config.yaml
num_key_value_heads: 14
vocab_size: 16384
hidden_act: "relu"
tie_word_embeddings: true
init: "normal"
init_std_up: 0.0257
learning_rate: 0.00673
max_steps: 16868
MLP neurons of a small language model. Each row is named by its layer, matrix (up: input weights) and neuron, and shows model dimensions 176-271. Each number is 50 + 12 x the weight over its row's rms, rounded and kept within 0 to 99.
A block is one neuron, or neurons of one layer that tend to fire together. After each block is what it responds to, as a language model described it from the Wikipedia text at the highest values.

L2.up27:52 39 43 48 52 33 81 51 56 47 33 41 36 50 54 53 75 45 48 42 44 37 59 40 52 35 50 60 35 23 48 67 50 63 56 39 56 63 37 64 63 49 43 63 39 56 57 37 41 53 59 65 55 43 57 47 56 62 37 39 42 45 58 40 42 44 59 58 41 67 50 57 49 64 50 55 75 54 39 58 76 47 75 66 71 42 46 28 47 51 50 74 71 27 80 47
L2.up477:33 51 61 51 39 45 64 66 38 50 61 64 46 49 55 65 60 39 49 36 43 58 47 51 59 46 59 49 71 28 49 50 41 72 84 52 56 51 31 43 37 22 42 43 36 34 41 48 67 41 51 41 63 33 60 50 49 60 43 46 42 41 30 47 53 40 58 41 44 50 60 76 71 71 62 52 59 48 57 51 57 48 54 45 47 53 26 54 47 52 72 41 38 36 49 57
L2.up914:52 65 51 48 63 27 45 39 45 63 41 62 12 44 55 40 43 53 27 45 48 57 50 46 70 67 57 34 74 55 57 53 70 47 51 30 45 54 74 45 48 53 45 43 63 65 58 50 40 20 44 16 18 35 52 36 60 58 48 70 58 64 51 35 50 39 53 50 48 63 51 42 34 62 70 51 59 61 61 42 42 50 49 40 47 41 46 53 57 71 66 50 56 39 47 48
L2.up958:52 28 70 46 45 42 65 39 66 52 58 31 47 48 42 54 33 26 41 46 52 55 57 53 58 33 56 68 43 40 51 57 50 72 43 52 38 67 56 42 29 39 57 59 49 72 53 43 48 68 41 40 60 39 50 46 51 74 43 46 48 33 55 55 42 42 59 27 53 55 55 81 48 54 57 54 52 49 55 58 30 71 53 48 64 17 54 50 63 42 44 35 58 73 55 51
L2.up1766:36 47 41 45 51 53 55 44 58 57 40 60 56 57 50 52 43 58 42 35 49 66 56 35 72 36 43 34 47 63 43 57 49 29 62 62 52 62 46 60 55 39 67 69 53 51 52 47 37 59 55 49 66 39 46 44 58 63 48 52 48 46 52 66 50 40 46 41 46 49 53 41 17 42 47 69 45 38 62 33 45 60 67 69 57 51 37 50 63 53 54 39 55 43 58 57
L2.up2644:51 42 59 23 59 61 58 56 55 47 56 50 61 58 46 43 47 58 46 32 56 49 53 66 47 19 42 33 66 34 62 53 42 51 67 39 43 45 33 51 45 39 45 30 40 36 21 40 40 81 43 32 43 29 49 55 49 36 31 21 44 48 52 58 51 46 71 32 51 49 56 35 82 53 37 48 45 41 32 47 46 45 55 58 74 39 34 43 61 48 42 40 33 74 68 63
L2.up2743:48 53 66 24 45 41 41 65 41 44 72 52 41 31 60 68 38 53 57 60 58 48 45 52 56 68 57 58 45 38 64 34 64 32 65 65 48 31 54 46 37 42 33 60 67 80 26 37 45 25 57 64 59 56 39 50 41 48 40 14 32 54 53 48 32 37 61 60 51 65 58 44 36 54 33 60 42 49 69 53 58 59 69 33 50 42 53 76 45 37 52 58 39 58 48 63
L2.up3125:36 54 41 56 59 23 56 60 54 57 48 58 55 63 50 29 60 54 52 36 50 42 66 20 74 17 66 36 50 43 48 38 47 41 49 44 56 49 27 70 63 50 50 34 31 43 47 39 41 72 52 43 69 60 31 40 68 43 62 52 36 59 47 57 29 51 49 27 76 51 43 53 42 53 63 66 46 65 70 57 43 52 58 34 53 54 32 53 58 63 53 65 22 69 41 35
Description: Abstract noun endings

L3.up225:65 42 54 52 42 55 55 43 45 43 33 29 55 54 47 49 52 62 46 56 48 50 52 46 48 60 65 53 55 33 52 59 47 50 47 29 63 53 57 45 46 74 44 67 58 44 69 60 52 36 43 79 43 42 62 50 63 53 28 60 52 53 59 49 60 51 61 67 63 47 51 39 40 42 52 55 64 48 59 27 39 50 29 39 71 38 60 47 60 28 58 22 59 26 38 46
L3.up742:61 57 51 63 63 47 50 51 42 62 26 60 69 45 51 46 52 63 40 75 48 48 52 36 53 59 51 60 52 52 54 42 69 43 64 42 55 49 46 51 51 58 63 60 70 67 34 64 57 58 45 51 46 41 53 27 61 38 56 45 41 29 68 48 28 45 50 43 56 34 71 51 36 36 27 51 55 47 55 58 44 54 48 63 66 62 41 67 61 42 68 47 38 26 59 31
L3.up827:54 29 64 38 47 54 68 47 30 42 21 57 48 37 39 47 46 42 57 37 51 59 50 49 29 53 55 70 46 50 73 55 55 47 58 70 47 56 69 46 33 51 42 60 36 69 57 49 42 44 51 67 24 51 51 55 63 67 69 32 41 33 54 28 37 58 32 39 53 48 49 54 48 48 46 61 46 44 31 37 62 61 37 26 40 73 45 36 43 60 66 23 73 35 54 53
L3.up1229:80 57 58 37 46 53 28 52 43 62 44 51 37 47 47 58 78 58 51 54 26 53 47 60 53 59 47 26 56 33 40 63 50 48 48 33 54 42 48 51 51 37 44 56 78 41 45 35 54 21 54 53 41 72 59 51 66 45 48 44 43 50 56 38 36 69 48 51 34 41 29 51 56 58 65 50 54 43 52 48 75 45 23 50 67 77 34 62 41 48 71 58 39 55 38 60
L3.up1609:38 54 34 50 46 38 69 48 33 54 15 73 48 23 52 51 49 64 64 53 27 64 47 44 41 44 49 49 53 51 40 55 62 35 37 43 56 66 68 49 41 62 69 67 47 52 61 30 41 51 44 44 41 46 64 56 52 28 31 70 47 39 52 56 72 49 40 63 67 74 58 56 35 56 57 76 51 54 56 48 53 47 54 45 68 39 49 40 49 60 66 20 68 60 54 73
L3.up2235:53 49 66 59 44 46 54 47 29 68 36 45 24 31 57 58 52 47 65 61 67 68 53 68 28 65 36 62 75 30 40 39 46 36 36 38 65 48 71 48 60 49 32 39 55 68 42 41 43 50 58 32 32 51 58 47 57 45 47 67 51 54 53 49 70 39 53 69 54 56 30 45 43 21 55 49 51 48 59 49 80 53 32 37 41 57 40 32 53 47 72 41 55 51 43 63
L3.up3188:66 49 72 43 55 42 44 48 52 49 36 63 44 51 27 55 40 44 63 46 47 40 54 29 69 51 50 71 39 32 75 53 49 30 54 41 75 62 59 75 33 69 54 44 46 56 40 56 35 41 60 23 55 63 60 39 52 52 57 39 61 45 42 39 89 60 47 44 50 52 63 48 36 39 43 51 42 39 60 33 30 60 20 58 66 46 40 41 49 63 43 48 37 45 46 47
L3.up3380:33 35 57 57 82 54 47 30 32 42 26 70 47 57 42 51 29 58 49 71 69 70 43 50 44 41 55 35 59 39 56 59 63 40 42 47 35 40 45 50 60 57 41 70 47 40 44 42 53 42 53 64 46 36 42 47 51 45 63 48 54 65 49 59 53 68 36 51 47 56 60 44 42 57 59 46 56 24 41 43 49 34 63 60 66 74 61 52 59 29 47 57 41 46 36 45
Description: Technical word continuations

L2.up697:42 44 49 38 45 34 48 59 37 37 28 64 56 41 51 40 72 25 35 39 64 73 43 34 42 49 55 48 53 56 23 36 47 63 37 54 50 49 36 39 16 54 57 68 44 43 43 40 46 38 54 43 48 40 84 55 49 56 56 40 46 47 47 48 54 37 75 38 47 68 74 46 17 50 55 40 50 45 32 63 45 60 42 43 51 56 39 33 37 71 43 57 72 47 32 66
L2.up1156:68 50 48 43 46 28 45 48 62 44 37 64 49 74 44 53 50 32 42 52 47 75 56 45 44 53 37 44 63 29 35 69 57 40 59 42 55 49 36 48 36 51 33 57 51 62 60 55 64 48 48 53 37 44 40 53 40 36 40 71 74 39 56 67 46 44 52 62 46 40 70 63 63 32 44 55 53 53 67 44 58 66 52 35 69 65 42 65 36 60 37 47 61 53 53 39
L2.up1742:39 54 43 52 40 27 52 52 52 55 65 69 51 47 39 30 47 63 35 58 32 45 36 57 63 51 58 50 55 55 37 39 55 49 52 49 56 57 53 48 52 43 73 69 45 55 55 63 32 56 63 79 27 68 47 56 53 69 25 47 53 69 42 55 53 36 59 54 37 66 57 56 50 54 64 46 58 45 38 54 42 53 64 65 46 66 38 69 80 63 39 42 48 36 44 46
L2.up2033:63 51 46 45 53 35 28 43 57 66 23 56 57 54 41 62 46 63 42 57 52 72 52 53 58 56 46 35 40 32 51 61 55 71 54 39 37 44 53 60 53 47 49 33 56 66 41 44 35 26 40 36 46 56 38 32 63 49 28 30 72 44 33 46 63 40 29 54 47 41 73 67 49 61 67 37 45 53 70 25 40 64 36 47 22 51 56 57 63 38 52 40 39 53 41 44
L2.up2060:60 51 36 32 49 47 49 55 53 49 43 30 40 21 58 38 41 65 47 55 52 47 47 55 39 67 34 43 47 29 49 57 54 63 33 47 47 48 40 59 56 44 42 38 55 45 48 65 36 50 43 57 56 50 64 68 48 57 40 64 58 46 57 39 54 56 42 19 26 57 58 72 51 79 45 47 56 44 33 71 33 75 67 48 35 43 45 44 58 53 24 48 34 68 22 60
L2.up2616:43 62 43 44 68 44 46 10 25 45 35 52 30 57 55 47 49 42 54 54 47 52 41 52 66 33 42 35 58 60 45 51 53 23 52 51 82 57 42 65 49 35 57 67 51 56 39 51 36 60 73 57 37 43 44 52 28 50 47 57 56 35 54 55 46 49 49 51 48 62 68 40 54 55 67 50 66 23 61 70 43 49 55 40 71 59 43 41 65 27 43 32 47 38 47 39
L2.up2728:38 58 26 46 51 47 65 31 45 49 48 51 45 41 60 55 42 48 70 42 45 37 55 43 68 39 44 50 54 40 44 54 62 57 45 42 53 45 66 64 42 35 44 41 28 52 49 61 58 52 54 40 62 38 65 59 61 26 48 35 46 40 50 53 61 23 72 64 70 73 69 71 41 50 48 51 51 53 60 34 56 47 58 56 46 65 38 51 40 36 30 50 64 56 49 50
L2.up3429:60 59 60 50 53 47 62 67 62 60 23 48 29 59 71 53 44 45 54 32 61 48 51 53 35 54 50 48 51 62 39 48 55 27 43 58 70 59 53 46 42 30 50 59 71 50 58 64 56 50 37 53 76 63 60 27 57 64 62 57 42 59 56 39 50 70 47 44 33 48 58 56 39 46 56 54 54 61 70 27 60 48 44 55 43 50 70 64 50 54 47 42 61 73 30 38
Description: Noun-phrase head words

L2.up622:76 35 45 49 59 51 39 43 45 52 50 48 48 45 54 59 32 32 36 40 61 57 36 52 57 61 60 49 32 67 48 47 66 33 52 50 53 39 48 55 40 51 22 51 38 45 58 41 51 17 55 57 57 70 53 40 51 57 53 44 55 50 35 54 87 36 41 51 75 51 52 74 54 51 54 38 62 67 45 37 59 43 56 58 32 44 67 55 51 34 61 34 42 39 56 66
L2.up923:37 45 53 19 55 58 36 65 43 49 77 56 64 47 37 43 61 69 57 43 44 41 59 58 50 68 44 55 60 57 45 33 43 58 58 47 57 60 45 49 31 38 49 43 43 47 49 34 45 54 52 38 59 55 58 51 48 60 59 72 48 32 73 44 55 52 60 56 64 69 55 52 52 44 64 64 35 41 59 72 68 30 73 59 22 64 55 32 68 55 42 51 44 47 54 47
L2.up1164:58 43 53 44 44 47 38 25 53 46 49 54 53 63 71 60 48 61 67 64 33 52 64 58 64 46 43 40 50 41 52 33 62 37 63 50 55 61 43 33 40 32 47 36 70 85 47 39 59 33 47 27 49 70 49 54 52 73 45 57 58 63 66 32 56 48 70 31 66 58 68 52 67 61 59 46 58 54 48 73 55 54 31 77 35 60 58 46 64 62 51 56 61 54 41 34
L2.up1468:47 65 67 52 62 46 42 46 46 45 36 61 68 45 27 77 39 51 68 60 44 31 67 56 35 36 25 21 41 42 34 50 63 50 23 64 60 57 41 59 44 54 69 35 64 49 62 42 54 10 68 55 41 58 62 26 52 50 63 46 63 34 34 61 64 55 65 29 23 45 37 65 34 49 60 44 51 46 58 63 60 41 63 59 36 63 53 38 38 52 51 52 41 56 61 42
L2.up1601:34 58 52 51 46 51 28 59 24 37 57 62 28 63 35 51 59 50 40 45 66 48 36 39 47 80 60 50 45 62 50 44 52 45 58 47 61 29 44 59 55 41 52 54 46 62 68 59 48 76 32 56 53 47 50 54 24 45 41 42 49 49 54 42 19 63 53 57 42 50 64 53 35 57 49 44 43 55 37 42 54 48 51 55 57 42 49 49 40 66 50 64 48 51 47 41
L2.up1699:56 56 51 39 78 42 53 41 74 32 66 70 43 53 61 63 43 59 50 48 61 52 76 40 66 38 52 60 50 71 30 45 49 40 40 33 27 35 38 60 35 59 63 46 65 54 53 25 45 53 31 85 47 48 52 52 47 52 48 50 58 48 29 35 42 24 72 46 59 55 59 64 50 62 66 47 54 62 55 70 63 57 47 53 38 48 59 67 40 64 59 52 53 53 29 41
L2.up2613:28 11 37 61 69 38 37 37 55 55 51 57 63 41 50 37 23 49 31 29 48 67 40 61 43 58 35 51 51 40 38 62 50 57 49 37 56 21 71 47 35 66 59 55 43 31 40 37 59 44 53 48 34 64 52 48 49 36 64 69 52 56 47 57 43 59 57 71 28 52 45 45 42 42 50 37 35 44 43 58 35 44 39 38 42 54 59 29 57 36 44 30 46 70 46 36
L2.up3019:45 59 45 41 33 72 42 40 48 75 46 53 63 58 51 58 23 71 55 57 67 49 57 48 52 51 56 69 59 38 53 67 46 61 36 58 50 44 45 44 44 40 52 49 41 44 37 41 58 73 65 45 54 62 77 47 56 77 37 42 56 62 34 52 48 47 50 51 59 60 63 62 55 70 38 31 43 58 58 59 61 60 51 45 56 55 54 66 53 40 56 44 61 64 41 43
Description: Mid-word "ur" fragments

L4.up1397:51 56 40 62 63 43 47 39 49 43 33 54 68 40 55 43 28 24 59 53 68 64 52 31 56 65 29 59 51 59 37 55 27 52 43 37 68 47 67 74 50 25 36 41 56 47 68 46 42 11 53 50 30 46 63 43 50 38 47 32 32 58 50 42 54 79 46 60 62 45 45 55 60 63 51 41 60 54 41 36 46 57 55 45 51 63 70 50 74 39 51 62 58 63 47 35
Description: Mid-name syllable pieces

L2.up444:37 47 70 51 65 60 53 51 54 51 69 62 61 42 67 62 47 28 36 18 49 31 35 44 38 45 46 44 57 46 50 55 45 46 46 53 58 49 49 58 40 45 54 59 77 23 40 40 30 53 47 45 54 34 42 44 50 47 55 60 52 17 29 47 43 46 50 40 34 64 55 62 51 44 68 40 29 43 48 65 81 33 52 76 32 66 38 43 53 64 42 58 49 42 57 61
L2.up545:45 53 50 55 74 59 70 51 57 54 57 51 50 29 60 50 27 46 69 59 45 46 65 36 57 61 57 53 60 56 46 30 55 36 49 35 33 60 67 54 50 66 50 92 54 39 47 39 38 46 48 41 46 40 59 66 50 47 53 61 60 40 58 55 47 45 74 49 46 63 37 54 42 36 56 62 55 25 54 72 53 52 38 35 40 51 39 55 63 56 50 52 46 24 40 62
L2.up560:53 41 53 45 54 62 54 65 35 53 41 49 63 71 55 42 29 36 41 53 60 44 61 68 40 39 59 50 57 36 45 38 53 44 69 66 37 40 46 43 71 46 52 38 52 31 56 50 31 56 42 21 50 59 55 44 42 34 49 53 57 27 54 44 31 48 55 61 33 44 26 62 30 55 75 50 50 37 55 46 61 65 29 44 63 32 55 60 56 63 41 37 57 44 29 42
L2.up772:69 46 47 37 50 47 57 61 33 54 41 61 57 63 54 32 70 32 43 40 41 40 56 47 65 53 57 56 54 27 60 43 41 72 59 46 47 44 47 35 39 34 45 61 73 46 66 43 50 44 47 26 56 52 54 37 45 69 68 59 72 43 57 45 28 44 57 47 39 43 61 52 44 52 65 70 44 39 35 53 44 53 44 49 63 46 54 42 47 38 50 49 41 53 41 51
L2.up872:68 41 49 46 64 54 70 55 56 54 39 66 45 51 58 42 54 31 38 54 70 43 55 42 58 48 46 51 34 41 38 60 35 55 56 43 51 62 53 62 47 51 42 57 48 48 38 47 35 56 39 48 50 31 44 38 70 53 58 46 52 50 80 41 33 47 21 55 46 37 65 52 44 57 65 36 60 38 65 51 42 30 43 44 70 54 50 39 51 53 62 65 46 68 55 95
L2.up1768:39 40 74 46 45 48 54 37 49 40 40 60 58 43 62 49 58 24 37 34 45 64 56 34 47 66 51 46 60 55 44 57 36 57 56 77 59 37 35 55 30 46 59 58 73 34 43 36 56 55 48 25 63 48 58 36 63 44 47 56 71 31 48 21 42 70 41 35 45 56 48 31 26 67 82 44 59 61 51 62 50 40 42 59 69 54 57 35 65 36 66 41 43 56 56 56
L2.up2799:38 53 56 50 66 61 32 39 49 60 48 66 63 74 58 55 25 50 58 35 47 34 46 46 24 62 65 69 64 68 58 40 43 62 37 45 43 66 40 58 65 46 47 38 57 38 66 31 29 38 63 40 49 46 42 41 47 50 39 50 74 30 40 66 32 44 51 25 27 60 74 39 35 41 56 51 51 58 46 72 59 37 46 58 51 43 59 30 56 58 46 57 49 49 51 63
L2.up3030:48 49 47 48 58 56 73 35 52 42 64 78 55 61 73 41 37 49 45 33 46 53 56 68 58 72 62 56 61 35 49 40 56 55 39 59 37 35 60 48 58 51 51 51 38 55 50 36 36 30 37 43 57 36 65 45 78 38 68 67 76 19 65 52 36 46 56 52 29 61 54 49 50 48 71 67 50 53 56 46 65 42 36 59 57 51 44 45 28 64 56 50 29 64 28 39
Description: Verb -ing endings

L4.up1303:56 54 44 50 55 54 60 50 58 48 44 50 44 77 29 62 64 42 30 26 48 52 67 45 50 45 52 62 53 39 72 44 66 58 58 51 76 50 35 45 61 62 44 60 55 35 51 57 64 28 45 63 59 36 49 28 44 36 57 51 49 42 52 28 49 48 38 56 43 61 54 44 39 55 70 68 53 45 53 61 57 35 36 52 45 43 27 35 53 62 50 56 43 41 44 39
Description: Participial -ing clauses

L3.up84:48 26 41 43 37 54 70 44 48 63 36 71 40 89 70 62 73 53 52 38 48 42 51 43 72 44 55 46 43 34 51 44 72 28 53 51 53 59 42 64 50 40 40 34 36 50 30 30 60 40 65 46 59 53 58 78 38 51 42 24 74 51 54 34 20 49 53 53 46 44 30 52 57 75 79 56 67 54 68 62 28 53 27 53 60 52 48 55 55 41 55 73 61 46 53 78
L3.up615:41 39 56 49 65 50 50 42 51 39 37 64 49 59 49 52 61 43 54 45 42 68 25 71 57 58 44 53 49 40 57 69 40 49 54 44 62 45 31 58 55 55 43 54 49 58 58 31 68 74 75 59 56 36 58 71 57 51 67 42 41 38 57 34 22 32 39 38 42 46 66 51 50 72 59 60 74 32 41 42 48 58 49 71 52 70 34 46 44 47 36 57 47 69 43 70
L3.up886:46 59 43 38 41 44 29 51 48 59 55 46 39 76 58 55 75 51 17 64 38 85 52 57 62 51 57 56 38 34 50 59 60 46 58 35 59 48 63 65 14 35 47 51 53 67 46 41 55 54 48 23 51 42 51 41 65 42 35 42 27 47 38 44 31 35 28 66 50 65 43 44 43 38 73 70 41 48 41 53 43 36 53 66 52 52 47 41 53 53 54 55 43 49 61 52
L3.up1121:59 56 40 47 42 40 52 54 61 55 47 61 17 50 64 65 78 47 43 42 43 48 47 42 69 43 37 54 60 26 43 53 59 35 44 29 65 36 48 58 38 56 43 53 59 41 42 32 41 44 42 33 60 28 65 61 50 42 74 64 62 54 56 41 31 32 45 35 44 55 45 31 44 70 32 51 57 20 45 54 41 65 68 47 51 58 49 42 57 37 32 47 54 50 51 66
L3.up1703:34 44 43 28 45 43 28 52 48 41 62 79 63 42 32 46 50 47 40 30 62 63 56 41 57 56 47 54 48 27 51 45 30 60 57 42 54 46 49 46 46 51 54 42 49 53 32 37 30 62 63 45 65 49 54 66 66 56 45 26 59 46 47 42 42 56 45 48 54 54 63 41 31 71 47 71 54 38 73 67 43 61 44 64 50 72 43 52 52 53 54 56 30 69 44 44
L3.up2356:50 38 43 46 44 39 31 31 28 45 43 53 62 57 56 46 71 45 51 35 60 68 48 60 56 38 36 64 62 76 42 35 23 47 49 51 95 46 28 52 51 60 33 50 69 55 47 36 59 26 42 37 37 25 59 48 51 72 40 48 55 42 27 49 58 48 35 57 36 43 43 46 55 56 50 73 48 43 57 31 22 41 41 55 92 47 59 54 67 60 51 55 57 44 35 55
L3.up3308:47 31 62 58 42 45 48 36 43 53 44 73 47 59 28 32 68 56 42 58 54 67 44 65 38 63 60 18 54 38 61 30 56 57 51 68 39 72 57 29 53 44 38 54 58 50 52 56 68 41 43 44 43 44 52 55 53 52 57 56 76 25 56 57 38 34 74 39 57 64 48 55 45 36 42 59 74 39 65 55 49 50 38 53 61 52 64 53 51 33 51 52 45 44 29 49
L3.up3537:46 56 52 55 54 50 53 45 45 52 52 53 63 73 49 41 38 26 33 35 53 50 51 56 46 59 63 51 44 50 54 40 34 27 59 31 59 45 54 45 60 34 52 64 50 34 39 48 30 46 68 48 56 40 49 28 51 41 45 62 56 33 62 50 28 60 34 55 40 58 43 46 38 33 52 61 58 53 39 63 68 40 48 50 41 58 50 37 47 66 62 65 38 40 60 54
Description: Action noun endings

L3.up1467:46 54 48 63 70 46 48 48 59 52 54 50 63 48 44 52 30 51 29 46 36 54 69 56 40 59 40 49 65 46 67 43 72 42 33 66 54 52 43 28 41 67 63 68 20 56 62 45 42 53 55 43 37 45 74 46 65 56 67 55 39 42 53 26 55 58 69 33 25 59 62 44 49 59 54 59 62 51 38 59 63 55 35 51 67 35 37 42 43 66 32 61 55 42 51 36
L3.up1719:46 53 61 65 42 45 53 63 69 55 26 50 50 53 29 47 41 28 51 49 42 43 48 57 41 66 48 50 52 55 64 67 53 63 30 51 55 59 44 45 63 45 33 55 40 62 55 43 61 59 38 65 45 64 59 30 46 37 37 47 33 51 56 58 47 59 70 49 60 66 48 37 44 47 51 63 52 51 56 34 52 57 36 27 59 41 56 38 43 40 34 64 52 41 55 36
L3.up1847:32 58 40 61 50 56 42 55 63 46 59 50 68 52 53 60 38 54 45 36 59 42 54 54 47 47 79 85 57 53 71 60 63 58 51 45 70 48 65 51 65 50 50 66 64 54 38 67 51 31 46 48 58 74 63 52 46 28 59 59 66 43 42 46 45 57 46 50 26 49 66 52 54 39 56 30 74 40 59 40 32 37 32 44 77 48 40 37 46 59 48 60 43 46 34 50
L3.up2203:36 52 44 48 46 48 44 40 49 54 45 55 57 48 43 53 50 39 31 54 53 44 56 50 44 32 62 58 65 70 53 28 53 41 39 69 48 44 39 36 45 47 53 59 61 43 64 45 53 41 55 61 56 62 41 49 49 43 63 50 50 47 41 50 28 51 44 56 30 47 55 31 53 48 53 62 49 51 39 43 49 41 43 43 50 55 45 58 64 63 60 54 35 59 50 69
L3.up2581:40 47 48 42 39 60 57 56 42 41 69 66 49 49 50 58 42 43 55 25 66 33 50 47 44 57 38 43 44 37 49 49 47 60 48 59 31 31 74 70 49 55 32 57 70 24 53 31 36 67 46 62 69 62 45 15 53 49 73 79 56 18 71 36 27 56 49 25 37 45 68 53 43 51 65 65 36 54 30 71 52 42 43 77 51 58 49 54 51 54 54 38 26 51 64 35
L3.up2714:51 55 65 37 45 51 47 49 53 49 48 43 40 40 58 64 49 40 56 44 43 74 60 53 40 49 46 49 50 38 62 53 53 61 45 39 61 58 63 29 68 62 53 28 47 51 37 37 30 65 52 46 69 75 41 26 36 47 54 45 74 56 52 43 39 34 45 58 28 75 42 58 62 43 54 66 30 72 32 37 49 24 47 44 36 68 58 49 76 57 40 59 55 58 43 54
L3.up2982:36 32 58 15 53 71 75 46 61 50 47 66 37 56 51 54 56 26 42 49 51 43 36 46 36 72 47 76 59 58 54 34 35 45 49 53 43 38 49 27 39 50 32 56 45 47 56 24 33 80 35 44 68 46 38 49 62 40 49 50 42 36 42 47 35 52 42 49 29 48 67 36 37 53 54 46 68 62 56 49 56 29 48 28 53 59 43 49 30 64 43 35 38 60 58 58
L3.up3218:63 53 76 42 47 46 39 42 36 52 49 48 43 39 61 44 41 44 43 42 41 35 52 56 53 24 54 45 38 37 41 59 59 49 51 47 45 23 40 60 55 26 61 49 42 43 47 29 48 40 37 36 65 46 62 54 64 37 47 55 48 38 40 32 58 54 47 29 46 44 32 44 79 54 65 34 63 55 43 47 36 45 31 45 52 49 42 26 61 42 46 41 61 39 60 44
Description: Word-final "-ing" suffix

L3.up100:24 42 68 60 39 53 49 40 69 63 55 43 42 63 29 45 22 43 76 51 44 37 42 65 45 21 31 67 61 48 49 48 29 54 55 37 52 49 47 57 37 64 45 74 39 74 55 42 22 46 16 72 77 59 60 40 40 52 49 21 53 63 41 48 43 68 35 61 68 37 60 76 54 54 53 61 38 44 45 48 39 52 40 43 39 49 61 32 48 61 43 64 41 46 58 74
L3.up394:46 38 52 39 75 54 45 53 46 44 64 31 70 61 52 47 60 40 57 44 43 54 47 34 49 49 51 60 50 55 38 41 35 40 50 49 64 51 40 59 45 74 48 46 51 45 48 33 44 48 21 55 40 62 36 49 51 53 41 50 54 65 34 41 26 54 69 61 42 54 49 54 39 54 50 56 44 56 42 51 56 58 42 54 13 44 62 40 54 54 66 62 51 70 59 62
L3.up1299:57 37 35 41 72 30 48 62 67 27 50 50 65 66 56 53 32 38 49 46 58 59 44 62 57 50 35 51 57 23 38 32 48 45 55 45 40 46 61 37 42 64 56 52 53 47 47 13 33 48 57 35 26 51 52 53 54 52 59 46 63 52 43 41 68 57 64 33 45 51 55 50 49 32 39 40 28 70 70 48 60 61 39 44 49 46 37 64 50 59 73 54 35 52 69 61
L3.up1546:64 39 78 28 57 64 50 43 29 62 57 35 55 26 73 71 30 34 59 48 73 75 38 44 28 43 65 57 44 47 73 54 59 48 51 64 51 64 45 25 63 57 26 43 30 46 40 55 44 52 56 50 59 58 37 39 48 52 34 35 60 50 31 44 59 55 48 44 44 42 51 65 51 53 46 51 57 47 53 50 38 84 41 46 61 62 55 64 64 62 74 46 48 37 36 68
L3.up1732:47 50 28 55 43 70 42 62 48 66 58 40 37 48 38 07 39 43 54 34 41 69 62 43 71 42 39 55 72 68 38 58 50 45 62 64 55 57 39 33 46 49 42 46 47 43 43 47 57 45 60 47 47 50 60 42 58 47 62 63 30 56 44 73 43 72 50 51 45 41 47 50 52 38 63 56 59 58 67 51 51 67 60 34 26 31 53 50 68 56 15 27 42 50 46 41
L3.up2266:32 64 32 73 51 74 47 59 54 51 77 59 42 75 43 61 47 32 28 52 57 41 33 38 44 60 57 39 71 64 52 40 44 43 61 68 62 57 42 46 42 48 57 60 74 30 62 57 58 43 65 67 47 34 42 46 52 24 34 43 55 69 54 42 55 45 53 61 59 24 52 55 63 34 38 44 53 51 53 48 68 27 33 39 37 51 63 55 67 46 54 60 59 64 44 50
L3.up2885:51 53 59 52 39 35 66 59 50 40 76 67 46 40 52 39 36 56 50 42 37 32 52 44 50 36 39 45 61 70 58 56 48 69 44 57 58 49 61 64 41 57 42 60 52 46 54 30 69 35 32 50 32 62 42 43 62 37 43 41 61 62 44 25 61 46 71 56 54 38 61 47 58 41 63 54 53 55 51 44 60 45 41 53 52 71 62 35 39 40 64 50 63 53 80 47
L3.up3164:58 44 40 40 47 44 59 60 27 33 47 43 42 48 60 53 53 56 48 52 40 39 26 60 42 40 67 48 50 42 31 60 22 72 56 31 65 40 40 33 37 62 43 44 57 41 64 38 55 44 41 51 50 47 39 55 64 37 28 58 44 53 50 41 34 57 53 45 62 43 78 50 42 58 51 54 47 75 36 55 50 48 66 34 60 57 62 48 67 68 46 58 31 58 44 55
Description: Word-initial Or pieces

L4.up2892:53 45 52 71 55 43 58 29 45 57 39 61 60 35 52 61 42 51 59 57 21 55 71 60 74 35 57 45 53 42 50 62 38 43 47 52 51 24 56 40 27 66 48 72 32 40 57 48 35 49 43 48 61 60 44 55 38 45 45 43 45 53 37 43 45 36 44 39 57 46 46 38 33 46 75 52 50 71 39 44 50 62 32 62 77 59 35 68 57 45 37 57 57 56 38 47
Description: Noun-phrase head after determiner

L4.up851:60 45 46 44 44 68 48 41 42 42 55 66 46 42 54 50 40 28 54 33 49 69 49 30 61 44 43 46 45 20 38 43 67 53 71 33 66 49 54 36 45 44 47 47 53 40 47 56 52 30 66 52 68 29 56 65 72 59 48 38 57 50 42 41 80 54 44 60 64 36 43 48 50 88 54 61 57 47 48 58 40 51 34 53 66 81 45 61 44 59 37 45 17 50 33 51
Description: Abstract nouns and suffixes